{"hidden_size": 160, "intermediate_size": 640, "norm_place": "pre", "schedule": "wsd", "train_tokens": 445800000}
MLP neurons of a small language model. Each row is named by its layer, matrix (up: input weights) and neuron, and shows model dimensions 0-159. Each number is 500 + 50 x the weight over its row's rms, rounded and kept within 0 to 999. Numbers have three digits each.
After each neuron's rows is what it responds to, as a language model described it from the Wikipedia text at the highest values.

L17.up227:515455583448502462494526374445502443620617501462504437488471428520513530483454520449544517445483418462498471421550511537533506452476440474522459569541504440488470480495499461499538548586526579464551424570473461441524460535520549464570426439561484562506397464502497556533528549468600414570605531519482544511585564503488505410462455585486467489430512492594501490484436504534474478407476510556574508515632525539463480487546445432509390482435460487457517477451505497487479507502582604
Responds to: Verb-stem opening fragments. Mostly the first piece of a split verb right after its subject or an auxiliary, such as rel(axes), rec(alled), pre(fer), re(written).

L16.up10:390426497481517548506526538537460505435471479505514457524455520517457537506432487550533510476572546572506422475427520491557527502455478548418478468539527515416496419464524439467600538582449447472504529498516465572524523512579417510427523548471520540606499500446584432407490551496554449540467481468462553470443504407474475523465479427579561554485522511484477398528466447522515540538488576530460464593497575558486573438451537545394523540487623554483467593453457500421449616455595536
Responds to: Mid-word vowel-ending syllables. Short consonant-plus-vowel word pieces inside a longer split word, often names or rare terms, such as semi-na-rians, bipo-la-r, Du-lu-th.

L17.up274:603467485483510475473542616517584530498461470571483514403578515517505553453541477489451467515498494549463545522485449460450434518510564465521523525522526446508525549535553444450482440570529462529494490451433611538480507382562480504485391490554511524521467528521542545566509577417477559463431538453477500440455485415502341438484570497508546527409493420519499491353477487499593491490575422533611466565512537508572472496493460536555538432471518452551519574504496539516520556494553619
Responds to: Clause-subject pronouns. Subject pronouns and relative words opening a clause before its verb, mostly in plot summaries, such as he, they, it, who.

L4.up377:511577505558530503429532497511547490487516404487515487595440504435474510460432436524420512487610470530475545473552494481473483497523588484552596453529529521518463452574449406561410583522567526468367517561494508497504436513440523431428564574587476536550536453448508511525497494531517523520482559475531459455448485538575547553526477513485486552494457519510592391423485454480559514415436561530418522578417525427574499489441509572472570448551527374605518485434529494522430456495529507
Responds to: Pronoun-like tokens. Third-person pronouns and possessives (It, its, her, their), especially sentence- or quote-initial "It's", plus name fragments spelled like them (Herschel, Italian, Dumitru).

L16.up103:538443544412495492446521554544534502564532472420415472486568524483445501421476486534522473442499504467529526445453457479456415515500549480524562489531434389451477444369540446589526480559472544496484467575496456463525494462465570536500419506494553484443464511492412509516521528519561555521515507494602492485554582462506445589646445549509508572427558495500603517473503538468561483514482444403558410443467576410482432502512410449569551473445445485549539540423498482611546532513521557
Responds to: Coordinators after action verbs. Fires on "and", "or", "to" and commas that join or follow verbs in purpose or capability descriptions, e.g. collect and organize, allows users to, produce, use.

L4.up439:394468524501443547510526462463547483464542460502553542518460506457571578452489573477556554469493590538423540527464491550423461507575455486453458516573396508559456432482462598507549612519591536492544500458563500490526555498466493483512406528492487540552542448482513394546552535578540527584457480440502538527508544522503617479505522502552472521420454495472556479437510529542351506462497548448438533393472507498409515406496422511541494471490616510548389518453465495504403442508462498
Responds to: Verb suffix completions. Word-final suffix pieces, mostly -ing and sometimes -ed, -ating or -ion, that finish a verb split across tokens, e.g. continu-ing, indic-ating, depict-ed.

L16.up373:501484537546530501398516485528498525487437454456510499507505505356539478462525434480493465530570547463576516432562512501522528554469513460438416497506522520429361585491455590533521437488520563513537575519450419530531498493659448564414400449411508490534479458485494501523438488445471552443458519435494535432591495517502537502511520488519419429584468471559437497560516569482431552562352476523517561477412535462536510515540517598520479520500601561495505505502545481509501589459473541
Responds to: Mid-word name fragments. Subword pieces inside proper names and rare words, such as Redg-rave, Singap-ore, Halsaf-jo-rden, plus separators like pipes in tables and dots in numbers.

L17.up504:429507530583518487629550618478464446408474522596438427479430480523478494470538376482550550525484408524518406412485569483457469514512467584463436489475516367386558640454526510468532530540479422439475488521496501453488505430561499433504473498563497453472461515513457586493569547626498524475394544480478540483486465527595535545449491482518517579552481560412541552507502506507534514483512492475521504430522524544455516437468497490469487464552584478459533575494469485475504446512427470
Responds to: Mid-word fragments, decimal digits. Word-internal pieces in the middle of longer words (Coprecipitation, Equipment, unemployment, governance) and digits after a decimal point or colon in numbers and tables.

L17.up338:530432474458514500594527562531530502541483530489427525575525485487560571539478520534618493587508420396460466494463475455460456531442512417441472456539497451552508461524419408554528513492498549467556458490529502501457513475463575654490474469445536494491491394473487352524471444453487422612455469602559548570628599501539527574493507491494472497462520527442492494470441525492548467389517512566451496494476470459598512517452555455532497537522467463550463445476528502444544522517606539
Responds to: Mid-word fragments, table dashes. Inner subword pieces of rare proper names and Latin genus names (Matt-hi-eu, Dun-sm-ore, Pl-eth-odon), plus dash runs in table separator rows.

L4.up78:539393518552533580398537443419484464495486440514540440520513518488549536526605557428457502588351512468538447483551534518501595505491432555477396504519511479456554462428504485487458435436461501504549414458509503477518525455499522542529545512525516607525552504530524509499508561436475521493502505575506508535393495590431513446595433457462480500458479607547585578496471438474523480483569409504566542425591449476505558393586429537457535463503529488475467561543519502477500432410511499
Responds to: Table separator pipes. Pipes in Markdown table divider rows right after "---" (|---|---|), plus tokens right after a hyphen or "==" heading mark, such as Tay–Sachs, ==Aura.

L17.up260:535467412397506505515518449513598522592531589418542542506545575463479544476506469513594464523475501478448500599399532508543477535460494521478456469531423416492440562411590495463506503466456434454485487428440455544534586467510515531517487432480475509453547519512476424441538565361515527461554504440555540483463518469574517543631441579563466489458463474501524506507431546483541509437515521453522519483470549410593613509403481486488605494458466506427520560439558530550545507529441532
Responds to: Purpose to/for, name syllables. Mostly "to" or "for" right after a noun or verb, introducing a purpose or relation (efforts to, used to, responsible for), plus mid-word "i" syllables in names (Apoll-oni-us, Card-ii-dae, Cambo-di-a).

L16.up69:506549554507501501458501537466524420539472503511520536603461494548481543560430494443559551512489517589468520480520456523515417498521530501484509511495507473502533411493550465623499539503519455508501519474520400495483595485412646526409593496475451513442455618527515438409538489460444499409495544456475498509471531587502522552519420541479489457423477446511587398470460520481542538549534444476550438461478492526465466531558459490444533418446439492580532497478671436557559464579534603
Responds to: Infinitive and linking words. Function words that open a following verb phrase or object, mainly infinitival "to" (allow to, known to), plus for, of, would, may, not.

L16.up230:525513459515529567447514548510559532508551507484514555478500559524537499477552464368482546516473586446571501589580434467462482492459510475461430492479453490532551482486490367560572548568481508509468543518391544491543537445574444557427436497533463467419532441436491419490475500466445509391468402524540548469481497518490576501533518527418538540498558525484554462490572558496438559503542465426525492557570482470489468488441475555532442454540512392537468554518564321565459489548566602
Responds to: Subject pronouns and look-alikes. Subject pronouns he, it, He, It opening a clause; strongest on pronoun-like word starts inside names or titles, like Who(opi), Let(terman), he(irs).

L17.up122:515400485507472456456530464424526547552505479551472597539493431537516481473504490475490535414437451512558510528457519482508467475576421368426480431517465519538593504437453489548551483445556463474454458528550421566474464534508556569517585515469593598448424500468537456557542532537483483479583524565497523491511538442463373499473467501545520515468500518495441526498515522496539514459465447542498339515576555486518489512461527650538470464501413513486519602460497456483459528537372618
Responds to: Apostrophe in possessives and contractions. Apostrophes before s or t in possessives and contractions (Virgil's, Women's, didn't, Won't), plus weaker hits on "due" in "due to" and mid-word pieces.

L4.up399:603469515400462566492485460475507417503496463533499421541437508446522496494498471591512505522545498463470432509558549529567649430515532593576484556504477525509548448510496456629445568529523584559571494392539426485469513520477475453473487564443503479449491515495575543514532487490506526522437440443501459517454539481529508468471684579510458558519463401419580486453452399560459508451509562428520506508495524456510508406487490440493513463535519454500431401538526469459551577498505442
Responds to: Word-completing pieces; "of" after place nouns. Closing word-piece fragments after a split stem (bl-og, dep-art, scul-pt, ox-yg-en), and "of" after height, end, east or west side.

L17.up607:428460548473461556474540574471439537572564515545516477480532542407437541491519476380474463621543479399524491456519512491450503473410542551429488459487495418500496501332509372572554504471485568483519390571466482471484544559492474453414563495530461482551400538484434451615545479578519602550484506458584538554531475502487481486550443494467454385498511528449513500594510520515542534498587530480508477441526495420486465517510493561470524445482469491488545590490515501518534593506503518
Responds to: Mid-word suffix fragments. Word-piece fragments inside long words, just before the ending, mostly "ti" before -on as in acquisi-ti-on, resurrec-ti-on, presump-ti-ve.

L4.up129:504502441639519579475515572552630502489483630506522421441480568453505447547549415567494533487540537522437637440538604583444503510517522479543478418433441471513482483462447524442437452503503453472528465423563426501449547484491553450472437525434490519434490536490529529470406576489492529538475471546521539444448538521580424538625495539530551469520554487429466523471575507572516558459495552461480616508430472468516512480449503538517473471539569533476450473520467457481418537426537493
Responds to: Word right after "the". The first word or word-piece after "the" or "a", often a split word (The-ore-m, the-os-ophical, the crow-d) or an unexpected "and".

L4.up511:531574527431554508589403445505504496477466559504515521573527567420485493561516519466416488454567560527490443516575448438487552359416532547461482454479546590438507490438547474557505596435536483410482524514473543419462464465527440530423449525494457418457467475478456495464564562567538482502434492493385515497466534441518572477569462414553499474498555470445498540490609492643536461547496481426599522505583475524475539492507600553560525466535492425492501545513524503437553545456515497
Responds to: Word-final subword pieces. Closing subword fragments that complete a longer word split into pieces, often in names or foreign terms, such as Human-ita-tes, Akkadi-an, Portra-it, Shack-let.

L4.up84:519600455520444480422442419496529384518503538438531581515507466558531484351537519563543523502486442544484513535608477468582571484500485531536514426515450527536463577508549532487439566589503467519395491490522525482508509505562522457495517493502523507507528481491480433497503557558454557528495515527589457503532563489467457528550435538488499497549429536370437551427546441564446567432466523518447419498460445532415522485475420519408651466446402445504444424537555509467482573482547538
Responds to: Pre-name prepositions, header plurals. Two groups: "to" or "of" just before a person's name after "lost (in the final) to" or "home to", and plural "s" ending table column headers (Sales, Assists, Laps Led).

L4.up158:496460486479481486571505514462435505453452573520489471471514479455597413517540471553471405529492491536613555385483609422488537453519553441468538579410470492476593548568488460556460461413533502445496533468589502507442503533562503478497517461567520489467628448483495562449499456555552541439602436459491561498487459477494407611540402453512480551539486486508540470595488489456603482479504509575552507440457522627458519536499516396504538414505529492450457574504494480528495504441439503
Responds to: Complement-taking prepositions. Prepositions such as for, of, on, to that a preceding noun, verb or adjective requires, as in aim of, responsible for, Minister for, focus on.

L16.up550:461528417523463571467505499486475472561464504437523629506468494513433540515365544492588496520542512446552498477434496451403561465518521496558537575564480420578467475521566482602520541445495524528486430397513437521496530484498461416512485481461509564467466551520542584586513459506484476592552529455462462537429482417477535578523514474574465549495528453536481373502460466480518517472524620512376492572530519476429577548505475454572554490404603443498435468442562446494496459525494520
Responds to: Past-participle verb endings. Verb endings like -ed and full past verbs in passive or narrative clauses (defend-ed, recover-ed, presented, received), plus byte fragments of Chinese/Japanese characters in names and titles.

L4.up16:479481514508531443598382390440583545491487481491524536484432531513421478510476471516469465480528457483420540489562492517537454463520480564558488514397441505476479547421468575541505437627416457589474531496462477502492527475613424520549551562546450476586473523548549494558499570508483607547513550414492444523505508526587513468422469561573526468507475437494468586480498554427547546538476513467548429433404576469455392569484512536574556506502519477591475507506441568497492464463413490
Responds to: Verb endings and list conjunctions. Final pieces completing a verb split into several tokens, such as exam-ining, arg-uing, expl-ains; also or/and after commas in lists.

L4.up485:490467533475505546522487523484531456466502515495451548596486566423440613485443602669522543532502494515443520533419532471487582537532482450505420389445403514490520512532507427487421527430560511551454485471614519607453555424642414489449522559517532545465466516442471472548469511519549496606511424439498446521523466543565416496484547562573469544494472475441586517502454448530522473470485585458516450504454482514506410485545489467438453501438517510534553521423477461548469535541473523
Responds to: Mid-word subword pieces. Interior or final word pieces of common words split into several tokens, such as em in assembly, one in opponents, on in compilation.